config.yaml
intermediate_size: 832
vocab_size: 2602
norm: "rmsnorm"
norm_place: "pre"
rope_theta: 1340.0
qk_norm: true
attn_scale: 0.177
bias: "none"
init: "uniform"
init_std_qkv: 0.0263
optimizer: "adamw"
learning_rate: 0.00172
beta2: 0.98
max_seq_len: 1024
MLP neurons of a small language model. Each row is named by its layer, matrix (gate and up: input weights; down: output weights) and neuron, and shows model dimensions 192-319. Each number is 128 + 32 x the weight over its row's rms, rounded and kept within 0 to 255. Numbers have three digits each. A neuron's up and down rows have the sign that makes its largest values positive.
After each neuron's rows, "fires before" lists the tokens most often just after its 100 highest values on Wikipedia text that the model never trained on.

L11.gate394:164047113128095146163164116126156119146225176166091129176112137138087088109157063118111119171160116128107163150071096123068099101053189124127132140154120061129104101093086105126158119162110141198077149178176153131123113143110092043086092064144191125150113133108151118130133193118137143116106140107110114118131129163143132085130137124161149128104087109170083109110126105105150134113153
L11.up394:142116126183137173119132132144199144170147131127179086110103097185102117148126142176173129126122148159109143132111132096062137045112098073143117160140170114180132157145162225120106168169134113112118133045078044148117135122159122172125118133109171150164142088094120109169177150156212116146104171130148170113119144136085093194143102161169117091153111146086141137143122182109115157135135
L11.down394:146130134132157121163110123079159124119151153048129140164114139117169150172116166134174115104143199145184185148133128158125140151086135152138125129142169080134104137162142115149159130075088151141119111115163119117138090061110067160132106116117114171169137178087081140125145137147160115197062145137155107107148074115156146132158174134140139126115143121168160112167105134120101149136127
fires before: ",", " (", " and", ".", ".\n\n", " "

L10.gate202:116151093095111168139100070153135136152164129135174117113136137121137082141113085119137141089103115154131158208108142145152103131102082096115129125153106095089114104109097148096171096028175095162178139144149090148084123100108159104114111158096174169172074109113159176094201128142087137181115081178149160100167140195148087139149133145132154112160176151158191138129153088138125132171174
L10.up202:104164091088203179135102153115166121134128194111216126151123123054137071110189077080142185141098149103129177178129196138107130102072108118087121079204157096055130134112097146145200070113144113161127124130175178187071103122178070077145135104096151166096106107126099147130119121085126133123169123137116148098186117169131092086124144172111143136127157157171182144145143094126111158156164
L10.down202:077099104078168123150133183164175133167099166000136149190126076109129163091154131132147148099136146183120122126144087129164081184127077160142143057103134141136142105149168143109138125062133088151132099149172190141122105119120118118092174127116141120119117114119111110136115075105097093158151119151123147105184148099187116128110084116102132117126175138164162161110162087148077103091112
fires before: " ", " the", " July", " April"

L9.gate330:087166152111072097134130093177169156077128157128136149071163156137125133156142093075178141118142103143119166105179109090127120113110180070186148108175102088145083126135059173151106147125093131133085113139169123127152096141160194117114109123098125120110123130174152166131131130167063166110080144144102133134147128152133169131109118141120140106169149149123152113110130096116119149141079
L9.up330:092157148144120161206094160127174108132133145129079134121125143123184135149095141120175124129124135128152152115136130111080125111130111138134170114123052108101105146098091165148176094157110127135091114105156106141096073144129151077090185131143143208083094115184100143043106158138077190144139159133152064098124140150131105130113111106117170147115090171103115071132133085100181123151087
L9.down330:105082064139125165144083129106167088049119132003110148095110129129106133178079133105150120108159100164130131136189091106122105082126106131067093139209093063136133089107164145108059098135125109149159164120172138176158135124138151104072160122112176137156096143087150113142139120177150141091084118113108154118137154112113163091074098105120141145147133173123154094146125090133180159132106
fires before: ",", "In", " he", "=="

L12.gate548:124093153107112148222087139109133113166121110153113112163134147142133139071167136136145132154141138135115160074111120101122126152065178067154173093137132146158089135099136158129128153118130155146095173113136135146060188103135054112048177129086159107184169101175069163108154161173113101215139130119181142137109109213144100152131140123186090154116068148128131109129164123081136123090134
L12.up548:140232131175083148129136189199161119143100114108119187117122171160150166147112062143158145150196134189081158090172129088112174136153128127156110088164145119124105074131103118144094137098159112116146088130163166174157129120115059109120132175134164105114128105085085197143167148155158137134125124083109188164062193141056147114132158138131125061100111099130113167096146067094099109100169
L12.down548:151159148143136138118091098106105137100128142155114131153122188168171139060124127116111118108177185135137156159146105119113087121112133072159146130094161142118160185140095183129127124140118112176127160204118147158042164096134135118101157074048083120134205115165156100108134146137133160164093112111137154121152048152114139165137103199123106145096094101111180119127203171098156145068125
fires before: ",", " |", ")", ".", " |\n"

L7.gate112:139144118120156093141108081108136175095169153132154091110170111134130145056167134149111124143129088152145151169071101045085115131097167051159200164106087098128114098195102178167197143142108138118072148101094104137121157107095129187127104122117124162133117144153170163102040154111089162156145100070056137087146031084125235125134108135135101129152075082133075132097112066117155125109122
L7.up112:138173125184115158139123168097163146130085154168168047069102028069114114086191186136125123093142159099095128089117103128158064128117167120104112088113167131108136111140112101094138134137096129081184178088139157073099134081112097185127113079097096107096098109126145123112133116110098153133202115175067075155094111102109064136085165105144152066155158140159082165137177161141090130147130
L7.down112:175202158115102077140115135100084126159111142255115072114135127118085155103108182157109094059180116084120117147144140088129113121183147135126134116097077113128110156145098102140139149140118106139141118116162124115077141139163102182098087121120153096102142124110123105065156146119077140169122169149087158159117148130146138119099111131160150152133136114153107165114127093073170111080105
fires before: "ig", "ad", "amp", "ight", "id", "ound"

L5.gate241:141132123125116093088151114128091140118116111102131101176091134106095165173167166151127160165119131080128149114107130190123043121061118099074145110108114101096196125153129108158159088114146092136165190105167085134164177170144151158119093204121157169125149133155078118114177037188157120155083076169147097191206166138164111131088119139150140130093104147107128160072063149118122152112109
L5.up241:156121131110112068110124121157145108133134095126100111075107151078081155158157156128159159141119099123115140023087121158142074150129138146161143101199131124146173115144118178112197110137165092107197096088072066132139193153160141153151075149118121136169115092067046122097166081150153107117065122184120074103146161166135087120122117115127136149149163174107144156139100155153146094120103
L5.down241:173126152112088098102129100130119147140116101092115076093143151055083135162135145176127183178107141099114120109156098157142073171080180149163138096135178107125101135145098136133142126165121163106147069095102095146140172150155165163133130159129158151148126140100086140164087091179158127142082145137135099139150147157129103132137160135145108160097112142075127159119090159148138120107111
fires before: "ilar", "p", "ific", "port", "ages", "if"

L6.gate654:181117119114071087135135156184135155152137173126164163133183130099066101139191116110103143113151059155169151112147137120140110093096142076174127155100133071145111126098084138119117161119093091134052124126102093112177136067170173099186125105098168156157083138121105189125112136139115180158111113153137078143078129151106155180104131130183133087150104159123156136084142175151136106128148
L6.up654:123149136129119144118160170098074152091129141137160120139123084084102104097167156109170139146102101143079123167110186118121131123147058098099162179118176141092160097143151146139166134175086090077115122198150167128127175132138155160092105135116106174092078083157119158126149154110059128127100142166091114046130142105155109138126185160100143143148111127156172113133153088176162152129173
L6.down654:168098169110052120146134142135196141161123136033134107155188182121122138168144057069105130095166058116145149149150160151164126159108152140137176109126138135110109149154155089122115127139159145089166111116082157085119142140119139115178085133157154115104113129203151156098123101103076128174146130118144116186115088141130133179069120124119128123120130129113118182111130178179153122134165
fires before: " ", " (", "\n"

L12.gate398:099132171132115172193105161134157156156193143141089160202065142081049155097124123065197108079072137128137134095125112091102040122109154092114111164152163111140111121123155101155152044149116105133100140123101131155170094119168155141133178149140144071117153172191149168076166185104091084083177136139128072104106115140162103093105170124117166047151111138140139173116096127093153118158132
L12.up398:101040097125083132157144157118086166104105169097105147178105154109108128109166058102149175144092116082139090138156110156165055129141105128138156163125138121138121132121108102084130149162113153079135149115102225145114110129142141106112075076134137129122117091113157156102097122138033091149130112114116069115181136105128085133113156152150103134110140167091099087141072162149080140118212
L12.down398:083110143085139089099176157167111112131089135000064097097204176108101144173127146180118162093129094130142090133154106130126110084122140157125141107099117129088105083121166088149131160115138130113062116131224163104102118178047135081122109102151164138126163124157120067100065081094082140097141060144147157150145132141124121159125145109130117106134140120060105090124123133133105161106128
fires before: " ", " •", " Time"

L12.gate522:111136113157116101118156187116138152146092175145099152155095142098121109142064189092083159115140114081095176140150090117174113168134125086109108125110120048110123097122180149120130172062110128188148115136159091132167163118169216127089154146155110153153159159069165147094112143122079189160098157149186185112106124185130112089124156121140125089138122171105186111112088165113166121166143
L12.up522:169147110097083113077147143107147122125148105117141142202154123184082087102146079176102125147126112154143094128091082086154144165183114126142091165122144149124180125096095169140127165142163134104151134196035146138125122044159110128113106153089122161195118154095139144076121156071134149062163179148104117094151093123175093134116110165018117120162123128182101165138111165181126151122122
L12.down522:109113111133197115140086205125115169147095131210103126189167113091152147126114097155117163184102091165132101127115063110087105163160128131091116131120085131161145111131112120126117075083181087149185145139141106174113078162061114116211187091088135181089148130116078105065106118129177138056134141127178132120140149128143156149122100150132148127062102171161159114108156102112132097118096
fires before: " ", "na"

L11.gate689:155164136067112085155164124119121103130211148138098137149181182106161121179146114104151141224135153086146121121172115137102091107077123126096150113192108133116137144150110121108153115179146132167070154143070151138096120154141129108133128067099085093133194135136111148175149142127128158138155070156201088097136099169117114095145130141102090133136098110098081086184098152112123148131073
L11.up689:107099127106130123104145132049191125127108152131086101101190132116103085106134132138069086128168182141195150097133133112111113136110076119091191102181137129145191150130101167120195155120167130158125139181129155168113103144109147168167129145090119111130136139087149173082144167136170143140150170153193111160118102159169097150189166152132091116057135128112151168156153094149136060122103
L11.down689:165095153098089167104114163148176197137150158061118104107162157129086171047161169088130116120134168122145151145177128167112115145151171147145150080122138147113169177130122152195153077151129108102193146152104157195126120074114149147181064165130118134094115150079175156096138144167133140109069145112090125202165061191139102095148169128117108087076112190153113123171135175170134120123125
fires before: " "

L13.gate416:127148097128142096121128171089112123105133090142109123112155156114088088148205130083070132157115172073136139085193099150172133131075144148141125124144149098136145176146127081125138086160132121160152157119101118104143130134104128103192111131089140144135157139180182135063091177118091140145069157155188125100110120162126140099121123157175103122090140176142103146169115163144152150179091
L13.up416:133103140101085105167169110168105113120177146115083116045094129113130130058126133152104169184112139135126050110141099165130146125128104127164143106131105083151136117149091133136116112209052153139140150125099142180113104135164098107146129099183088154141147160133080148094111166137134109106126029052183137093105144107159134112121101126168120113074132145133104120177117108167094091167060
L13.down416:124132115114090118077204176146155124156152061112135100117165145118134111114104204095137118138115156146106100114179143190151111152119081166101203097098105113166123160146082099102139121160093126163154102104166118128143142085122087122172069029054129170124149116133093090105093101097107158081182124056169138129108077125160144108142183172138096076123140130077095138182063116137132154164077
fires before: " ", " $", " about", " a"

L9.gate760:018093114094113128093163122072191049158154150122157124157101159163142136179117056142140131158127134141145189160193100154125097097126138105124150120170052129122111125186080153127113115114112221135144115168180139105153131135154129074101152125120143130140135187106115125067088150092096099151149117170073132132108118139163090120057176105153132129100154116150148092094121070090103084144109
L9.up760:108154116130160178156109167142173134136113096119156148153168183102114160109126156065226113110128112186149083110142153098117126146133143154114153139154129129195150091114084157129147084117116088152144082151116149150110189104119147101140150098150107196085148128146173129174097129074088159165100159108109114123175164133125215134133118165118148146164098132100154181110092145141187058154128
L9.down760:126075154162117140142160109096137138123103115150111183133082165100153121186114071075100164121147152082151127187175103149144097104084132152117129164109154139142106076158122087116112162115126099134141140130115141103106110108169131176060216151081212161173095078126125096129077104124137105142133088091071100121137064128135162146101146133156153169122113202121212095143121156144101149122085
fires before: " ", " |", ":", ".", "″E", "–"

L7.gate441:064142140139117145158159170107075147110161139136156094084134131100098114075123137059085190145101095177139092032109166130061063114108116068106088132132088139190130153139110090124069122184125213164113135112177098147111111156193104081096091155155122170200134089128094132123138064158131138119130147125146132095156160106155147096178145162122189119096122104155117103144101143107151131132140
L7.up441:102106211118138088114122143121134131148145111156131153155098158120122107150109130130096092130126129188099184093152129142123118112127124146118148136054112211172180147106109187150144024156137085158108077176136090162126131150143097085129187129107074186141151143136086136119163085094136043197093146182153115153199149145144112145135139134128116098146140209154135125140055068165167181146100
L7.down441:081113161135124106175135146154160088128134158059143102173111122146139193142148111123138148136161126130088150145155110154119072094115176172024124145082081177115136158180170143103147097130092100131146122102124174106165101113139122181083108113068132099181141139122122142136123055154153079155141105180157105116115159123205130161081098168123195115167125118120176149093148148129136085123165
fires before: " |", ".", "s", "+", " |\n"

L12.gate120:170124145164129185079100160083149065123171110141119103120117185128135202169115087127138120178117142117152154120171123149080115112146144070185229159144075132107122085097125180152072117167123141193122113074182117147147188157107110117102121114061141123126089143140118155094159135115030134173104131094095141098096076171147105137075121097103161103084101090087092124158085111122170123107154
L12.up120:084115137142118138136163151116078102141135084174140063073124133151105094177122111164167062134138118156148174173126127114156150118136165125150139080126113183139129091144111121172083096149148106155067179141091147115176187140094152113146199114128160150094128126123189101161123140175116132154127078151134116124088126170104152124086182137194169128139148137110095119106120067069096123120115
L12.down120:164130116122092117169092094128084092186122149109097131117051164136138096170109112083076044104119145159106143150097085125163185119110128126109177120156091178135102120182094171167114115066159135136140111071080068110125105179131134086135102103136139174138129212173142143133121120140124126119164112119124150135223126185083159124130144145154160125178172125107193135147160178134161083180103
fires before: " |", " medal", " for", ".", " with"

L12.gate663:156169139102146137106134123156118137124200080131186100090138108132126081162149194133140109109099157088115067131139117155127168150097127119109180088167092114134131179107072038113107090150126141170065130123102141202110133137135170097152107048130137187119090131095105183089185149093096182183120121138129115071089110172151129134097128139161132156105135132168095132138129107144169124095148
L12.up663:124149058113097068103118129115119127092102142130143128116130102133158121161164133130131199147065138105122135109135092158139143147128084106153142156152131176122138153138093120079127178114117162122123116134134131112128114148126136114196122180107099199112159070167133148133149119127056113148131095138151140118132085156120151116142133176101115091143092105092098061251092154205134117114093
L12.down663:163123117150129130143140145132118098102144136174038065095168077118102107141122128066164222131095157144125110095157138126121043154144169151084139135126139131137171151114160146187121114133157127180116125128119084109102128067138143125145154129106081097087121165124177073094083160123150116156117119120171195121129060122057166098174195210079125038104130151217119059200153129078082110200136
fires before: " ", " a", " the"

L5.gate568:129128179108158195109201137128115140154112150127130146146152127114102123113148172069111118169108098203127174179123113130094103119135118121160122137151147117085051094116177100091173132044171161138177122162132178127118139185146101091147159177128113151185174169200152143124141113134095111163161166113123145140121157103107152121154193170125167122133198139138124134152141108131162135143139
L5.up568:132144167135128153096220140093151116130173181114113100142161153155060114138138106110089131108102076196146161198070109156085067101139091118169126126114139152105086116151201091104140157055123133171160130168133149131123119143052170135148169171174123113132150121164128092191109132132126120168139152107121095154095155088140117109171174172096153125128188159154130118162119121062177151156148
L5.down568:121141153199141152079153124088129105102120157133146135148165129105134168152124129099126174101149119146111169208087137153107171109099142112152110156136148139129116142130134123114095113080113135125153112183111169137146096148099129094103144179097106112178126144131162070124080119119112099124234179149090099103095130100149118110162159174134133112114142103136108133108156150100105186119160
fires before: "8", "0", "7", "6", "3", "4"

L9.gate8:081170133105123123153084113134098097151132155117219065119158197154116131088172123126178137104069130103098125112172151160141110128086130122141186249185171159152082144117145099106117073145117185179184184103081151148148174183163148174149133134110142107152080155084086141135148192117166113096103122109100097134121176073148159096063127113115092102095083071131178100051145173093138078138106
L9.up8:118170165152080115119137100141106121108099098159181137133148120101134094178133109084173134106098132145139128162146148155110173148096121098103138134110100129133118135124096102115139137132162104141118124163143140094140163119114161071080148089118137164093126046185164090080140093099108163107137145144141134137140162152170142124074180163167128123082188148144082159155160100135114169144170
L9.down8:122053145105083184176130162123102155171133139171179197101177136177173073094119163105123135130080114098128146151152193232099141110110148117068146102168170126106108163104159099090103138151115129194157136178136093090169105143133115060172104097116177135101052118136082105181157127133064150164185082119087159147119159096140153157118148123185132126195128156146124160120104118180110121137173
fires before: " |", "\n", "–", " (", "ies", " of"

L9.gate656:140122178108128120151175126150058090117170172185157137128151217137095128083131096148123102091120124151148189114128134114123036144108121068193220170114148146124120133135148134145094164175068122147125125113076170140062125071103064161076139140116105104138165115217126188122120140107127146142138120103144145159129089232173121128152164105155159159135092114117146125108122133102156133115163
L9.up656:121156108131159136115119176121119085129112141116163125095130149148095170084089133127141149106111202119088109086123101120188064129141109106166154096094138148179094155160142125199152192131069104140217140175116129132165148166128147161122107130132118167147194131124165130139180101166115121085144204154098177127118125177171128143214127121113122099148097145110128108171118108123147129179129
L9.down656:109096101161137165134109152058138108096155130008150119139145105114105110134117143095121173101079177074142163140120170176121092121133153172170107171125153093097103151110114179117186161110109130162188096149135087166115100169135158083107090157108128184157174188089151102161073093142156090102101135178139156131135148090144177128179125187137160134155098116119114146215139127134119147132159
fires before: " |", ",", " ", " (", ".", "ese"

L6.gate788:124123138138142127114179144158106104131132117146131099133113134145119147156128101139164141204151112067108134110086076132148110182114092143146111125121115065192152115177149137122208127119147158153123179095135165089067148158195134168157139170163119097182113117129123092142071141121129150140081059146154057119143156119181135133108127141133204149149177149106160146084072141117169119121176
L6.up788:091091173098123113178174124147162203101105082152097106176028171122106160228089130128109107105155135104139114135093081165145077181125117109149141100090121119151123117162123094164211116105160127140126143069090073123124119134138077135148137160108151165122154091059135113120149157117141098105075177138137079169188179091150124222167162123163133137159144144176156104091091127160150119120190
L6.down788:124135166138136077109195135140086151137132076162140097124127175156121151187160105144100133214123162116115168152071074142147095240120125125136141057137140061151117110162156116141186121126127157176171168072121123069116159186152131175145121187099123142138107134106116112124122089152127134138074135107137119116131163140082158089120134113147137167092194141150120154097125146162195132115144
fires before: "ilar", "p", "all", "ern", "port"

L12.gate48:142122113107113132124081135131202071145129102142102125137104098069160122187128066083117191097090115118127173121092125151110063134089130150136173080131159063110199127131110136136155130100085129109106131161094147132094119188141181100130145095047195155146084106149160138110194126072058183173128067135087119126083119187174078141098149204114147093114137205189163138093145078161127092158145
L12.up48:178117168097099120129065136120143140121153200126142121123119087159114139129124081126158141166137090124170096122137179126143160111094087133146209136118171125099174159146077180080187098118141146159156153154107172164127135149105202163127199103082137145092148102124149170145154147099123155117110056145085134102113156211193104128128067142095189170094061148159135114140143105089102119102128
L12.down48:157094072053113131144101136116142109132135150041150102152128082139185120136150150052115159137147142118149169142118143095112078143149081136125086085078124115192108114112063214073159118169100126150129100175089147153144091115111123167116126101114146144097121148101197116128153106139076134144141119104164176109120140152165157131158125169156095113117135147173178172097206100133099124086136
fires before: " ", " the"

L12.gate614:116093122084159140143175082167143090133090167099128105096102157126115163113135116115151108146109105123191172141121090111102156115099145153182092080191092103105128115113125159143099133080084158184097122111111109135183139142181080084144173109158185143124169134092145101114121088111174152119129161148140127155179105135156115139142121106116155137151151104097109080122101116153093123094140
L12.up614:104119131120132164124172087079131130109151110125050153164140097074126225130159085142110166105109124089135131113145159125137116107095155107136120158133102134109129122118091187109139141142100131104062065100062117138129141164047104085120115096105112122132106075147196162096067119149127146045200117116117092139124096146121176079120160140153062114093109119091129149120119150119154146157124
L12.down614:152162104117084128108106131171104144113107111013148115108105154108118126130108113122114152128139137159117167136121079122133176148056100127155076139149096092133154123127130115148116093141049151155142133165141106166132147104177143103171154184114153194137123152120100188122157088127158134144159122136165161108188137126106130129155068091109092108167110179149155149150185106163117133141149
fires before: ",", " ", " he", "I"

L11.gate231:142105104125103152127154107127116135138132143103108102153093142130127095129088126112126111080128089113118151116144084104138121145120150143147134095103155099135101103087121106147124170132149104220148123074185132120160145132127123082130138104099101150141122148182097182114097076187147120097138099185108095113146123156166102137102096188120162085118131109128115122152101155117084055121145
L11.up231:162109180052118123145100125142162134114117146114130142124177146084156151082115070086112120177114121087124129087109116183123123162180116151144132142136157108153185148110098105115162085091134106105137166150167123161153127169128147123124123076097098061172173147123117096150134166103125096172187153147076179164135120162165114126129122101111079152116134108109099169193136113166152145142145
L11.down231:063152135128174128131173095122143104076104147110127039144111112118095128088111219129164200094107152183154128164143064202174146090106102163128120157087129130119189139085143126184162154139104108170137139130100083196170136161173217120143079164089148176129132108106116148076092087145119132102167140135116111144133065108149141161159116181159147133091151158131127145172087130126128150130093
fires before: ":", " of", " ", "her", " is"

L9.gate693:169177158141111100113110148094063139193111112145091139198129108143122055062172143132109159129136048118111137128189109129094113174118070122098162080119134102194147071177141149111095110117170128157141123134139105083131100164083117128103168175139140159140135144135156120128138121136123102094179127050073114156152162107114144134170128136164161150135133105154120162175033136083125099147220
L9.up693:112160169148173159142129113119078162193129151178185057120117159096102049126125121101131183183125054101128164118166102150094160136072151155129152133109160068152143103121159096136118176058173146128097120076125077089089127159086138154127135149166164146150089115144135128143089094178117091116166125098091090128192134122121158118149162155189199164106128117141134133136050135150154081145104
L9.down693:121142149171190125079149101082119194139084103115178140097152131139132088158181098148070129106163113084114123120149116128129089113050184120146127104100141087124157117136132121115109125090168131156152129155109151173064037124107128126123123135095129157136142111158175158148085135149115097115194138101105104145161094065142110118192067157106151158127157122115138133138144155127202128146231
fires before: "8", "5", "9", "7"

L13.gate186:147113113138120143115153037130125136149164157158160089175145150129147117107186086117210085181145164135095155097171190121130141171085107092110187131145098133146102158050127111181147078215136084120091172102103173099115193148135067084146138109156152138181150099136123209095135163106142131214133115102115130119116133238141113075117120115144150127113108103168139142129137156100116129096157
L13.up186:132135205132149125097141092124176141177096130137161120112087142156087115152117146132170087211139168210152145182109151146088138225156149167150111118122134102134108120130171124133136106104143150140137118121144103128133128101097079165126129149084108122088149090134172115104129123145132139188133123131167155102131127126161168142151164170221082082144082136134060088136117141143135133088123
L13.down186:140132180138176105132092189156132104177125116088101119109134130174131106080179102131158147080135123216142128157077068166111131112137138133124115178063116166119141178123102118139098155111138154129158185152118059145141157049119070124114145109139081087134114128110150166089113171161136176146130118102133151147130095145114152137176136136114098128175156144130107105144150121135065091125107
fires before: ",", ".", " in", ".\n\n", "\n\n", " |\n"

L13.gate66:102141156081156161098091133132091075142134165118109071107162143093110167114133147075138120159104158054149157078111114100102087132133134097189095156141103142140100117150099116131189150126100136165076164102107147169149131097127081133119130089120093149179153118142150155165149157108117146127109103112133098119178087135061156087144096104146058155150143091118090106162147131116130100124107
L13.up66:180121163081078149159154107159137138128166151095074090113152122102154185153125105131136106193093161162093130125101141135178115106155096120121129036128148143119173080137096100203145127183177179144179115141136082116158109115134134193077168113153181166135101115107093117123094150135201152096058149128143123160124099142136156115118142112190186093100127152126098124167111077095140105142120
L13.down66:144132122096147155130140134095168168168136094019107091151132128111109114096161174156136151104142148127094141127145119192177180134110121149102162085100120107119156108148117124111094151159230124154144113135143101100089120154113131172059082134120134117089104151100135097094107096157148169122100090109168150151171079153090169123133152092120119158147187186149121119174170150142106172148143
fires before: " "

L12.gate256:097131076143188115142119100162079077120130156131188103161141144191172107085166106077138157135105140066133187085172145142136070129137124093111162111187144101096140129161080116107091133139073148131108149188095177156105121152122095092129073139113120139128098117213076136119133171117095137084131135156104107111138164203163129064127160135075146138164172142140118170132086160138148092153141
L12.up256:193170098120177096112141108103134133070150186149089204115095113107187197171120181080151132142106144153116140131105152140108123101146105107115147102118156057116183140125091144108140161077167165142121179135072081116120122141103142104093156129144221166144089116142191098150180178196131174116131160141041091143089153128089133121143065103132134159148147136190131127154098069096145095100147
L12.down256:107128134132144105112131120150126151130112203143149115115143105112123162107160132120142171152129169161089186181104149182148160088140128117107129072110122108090176118190107128152101129113091116142190118071133104123177090133115178141187095144127188153122119123116097052127125127171157115134115142125089119105107148095119155126101045114152145108063145158144178109094044118128139143089073
fires before: " ", " May", " March", " July", " June"

L13.gate674:163086135119120128115145121049139070146142149097198122184175167127077080075105093138105124139105113161139156135161077165167139153082173120142149196104139116090175162136054107099133108084085114088123147091122183190123144096141110108171156124169150150126121108126096172109121110184162138154167127155152140087137151136193144169116192150117031129148116122120139159114130114160142174147081
L13.up674:130195143141186128154120144141156120103181200112166162128169157131112092151108120104155153174092163139104129101113243151100148141102138115098173202098109160074138117152024147109116096117171158144138089125158134148067157090072150154091121143125135062127077179106112145132110138164105171114141105087063103158190093112150139130127141084138071084096117106104128143123139133124124162118139
L13.down674:061096082124153139076109149164105152138115065049087115096107121189131172159190194161140157091095127141143175120142118102155120090139078121152132107171147100202153131118195097063138090151116126142101154148082113128192113183145106127105147155130167115180089148140128126203175150128170119130191099117108153124140080105069147134078128154113232179091123117159141137138079078125157111149160
fires before: " |", " (", ")", " is"

L12.gate683:174119117105171196147157096120128151124196106141103146186118152112171133086213114111127132138094145144135167147204134132109118128161141091094168142154121162120121130132109162129107070177134117177131115182153166192124118169151067145141184093082133097161113095095134175120154106104083104122101112106126094097122075151108080050124132152114091103144153125122098129154127147219148145177191
L12.up683:087187124164154099213121133113157173131194132134132153107066141123120109170143160079153121147177132135119144104154121101113131159141130101124143178125087122120120150111137146145105085180125116107134121181099136065109105167062089132135097109170103157146099138087174074149120175155155128147140103106072070118078146146146099120182144132118185112136083113164124092078116137167063139156108
L12.down683:106110137081191168148106204085155091164138094193145148160150064163068131167146112112188163134116117170188106106196138121165081137128164158116141109164137161160133137150133144202069082140105081129172095165124166092104096131106180088119132120108136096113157167173134093141116150174096091083207089174070096127056105201113124089129155146099124090147121126124093123199166131127147105169127
fires before: " the", " ", " Year", "fer"

L9.gate661:192103147121133116081146100088127142161172144148168130050139087094135130154129161134111180177135155127109151164071096083126113074106105103150129157114132144150136112135114091155096209144122179219030122128144100121095106104157125086099145083070117133148148114115115113185109066134118138148162073138129145141208080142183158132135108158127167140062174130094122140087159162144109140113129
L9.up661:188143129161149126120129069124152100219156176145125173105130158115146099073101138141128141152099135148119097128120169165095116103110063102185130089083136191168143080212120079131057120090138075198188154183081150078158055152156181138146194167130162131062190143113085198117137165154090142118160125103157201172140147158125122131118167178090152164146100111132140130117157100161148138134122
L9.down661:124143136130155151095139159106123096198101112043144143139096060084152063130142102110100060103169133144083121138134121064143135095112178085116136114144117142182104074114130175082132131144139162143113137157143088113146078073134119127135076081167136097106162132119118146131115119145202083137156147112146131102113161097173133108084104123111169129193164103140125129204126198106069102082160
fires before: " |", "her", " |\n", "ton", "i"

L5.gate28:123159092131115087132121115075064162164111142125141108132165129108069198060154188120146133122171083122088122084113120159108117136119131060069177160094144136152161111082142162129167184116117104100121123110126129115162110081120077172117121136125123146136171117082136104167122114088109161157151154175081106123191143111142136195146120178158095108187115114143100147092136098214080067139081
L5.up28:136160091143083089119100095087138136136156163102131099107140131105088117062182162132132123073174081090150096100175144150085143159185124107115165143145106142154127143083147137110143133173120135134109147114080167118159094079116145152112102126128108142085172097107155144114183087111072189184156134155105105142180150099144131099168144167185101109170122114135141135098120110196082121079093
L5.down28:176140094119078085176136117079077144160136118102110065133166113108099175095099148159160122105165123116123131132133136126126145149156114125133131140079124095138153138060139129101162186137133160140127149064102148107116135069141130166122138118132142131081146159108141125155163162087064186137110098126074120136126131125129120148125150135148147107162098090107076136106108138143090123070080
fires before: "ig", ".", "and", "ight", "amp", "ad"

L10.gate520:103140115126133096120132148120141137037102134110139104161089189184224074099215111106136165106139084157135175093157150126118106158054096125202134174140087118115054115094132112112112129108095122172180148141165146129161160055126138123188157127118133100071139115128134184141141126132102136086083095177140094176145116080159153077111152175123095156165140107167171142136098117129146104128171
L10.up520:101109125148100125162131118122158122092135120138120102126108157126158077073187094119166152117127106136138140100135137143134124145086079115178150161097118059154083123118120106115155119131081108164174197164153182139115139074109136129169171106146129071113123157174130172104127123085100094106125110145159090136127114112143089104096187168155090137142127087164172172103100137132123095133150
L10.down520:121142139131112142136147134122142109125132119000113109141125152133138107117143115107127111137127121133129138114133108140128130141123129127150130132146125124139113126109136133127119133134109118139129150132134147142132129108100124128131139129124136138107127122153146165132133130121128120134124104135112123132145110108127124125129153120133122123121137119133136137143107126133162128131132
fires before: "==", "In", "===", "-", "The", "A"

L9.gate492:031147154117112123124178137155140118125121125114130053176099164119108149071191088096136163105172163173148168144169117213086113159069072123152106112059144130111142123076116126121098127122149122193156132083164082084148119091134157101118071192152081111113147126183117135183127143127160126131072167156133146106147161075116148124110115087132162106162098172142147101097076159112139180128143
L9.up492:108102167107128156231148143119137141118158107122093101162111157135099124061104119086093104145142163157134121130146110195114151176118086092174149133087104153138136061094118106156171144144098169179250137083122121096139138126191147081105102177145132179108166124116159150145154114121132171108112182123114116102148180145120121141138106090170179145133147139127151127134144131116123137123088
L9.down492:149170150131116150143163142099141121176114109000134126126062105129103172136109123107157138115171098146174150115132164141083117189143103169131129126134129159085112148110115123160098142142113127135130109099131076081138118135125122126135090116146132133177119129142169110125121101127103157155098154162135129139123106066104163155100123102124118098181139131125133147126137157132043128142079
fires before: "===", "==", "|", "-", "In"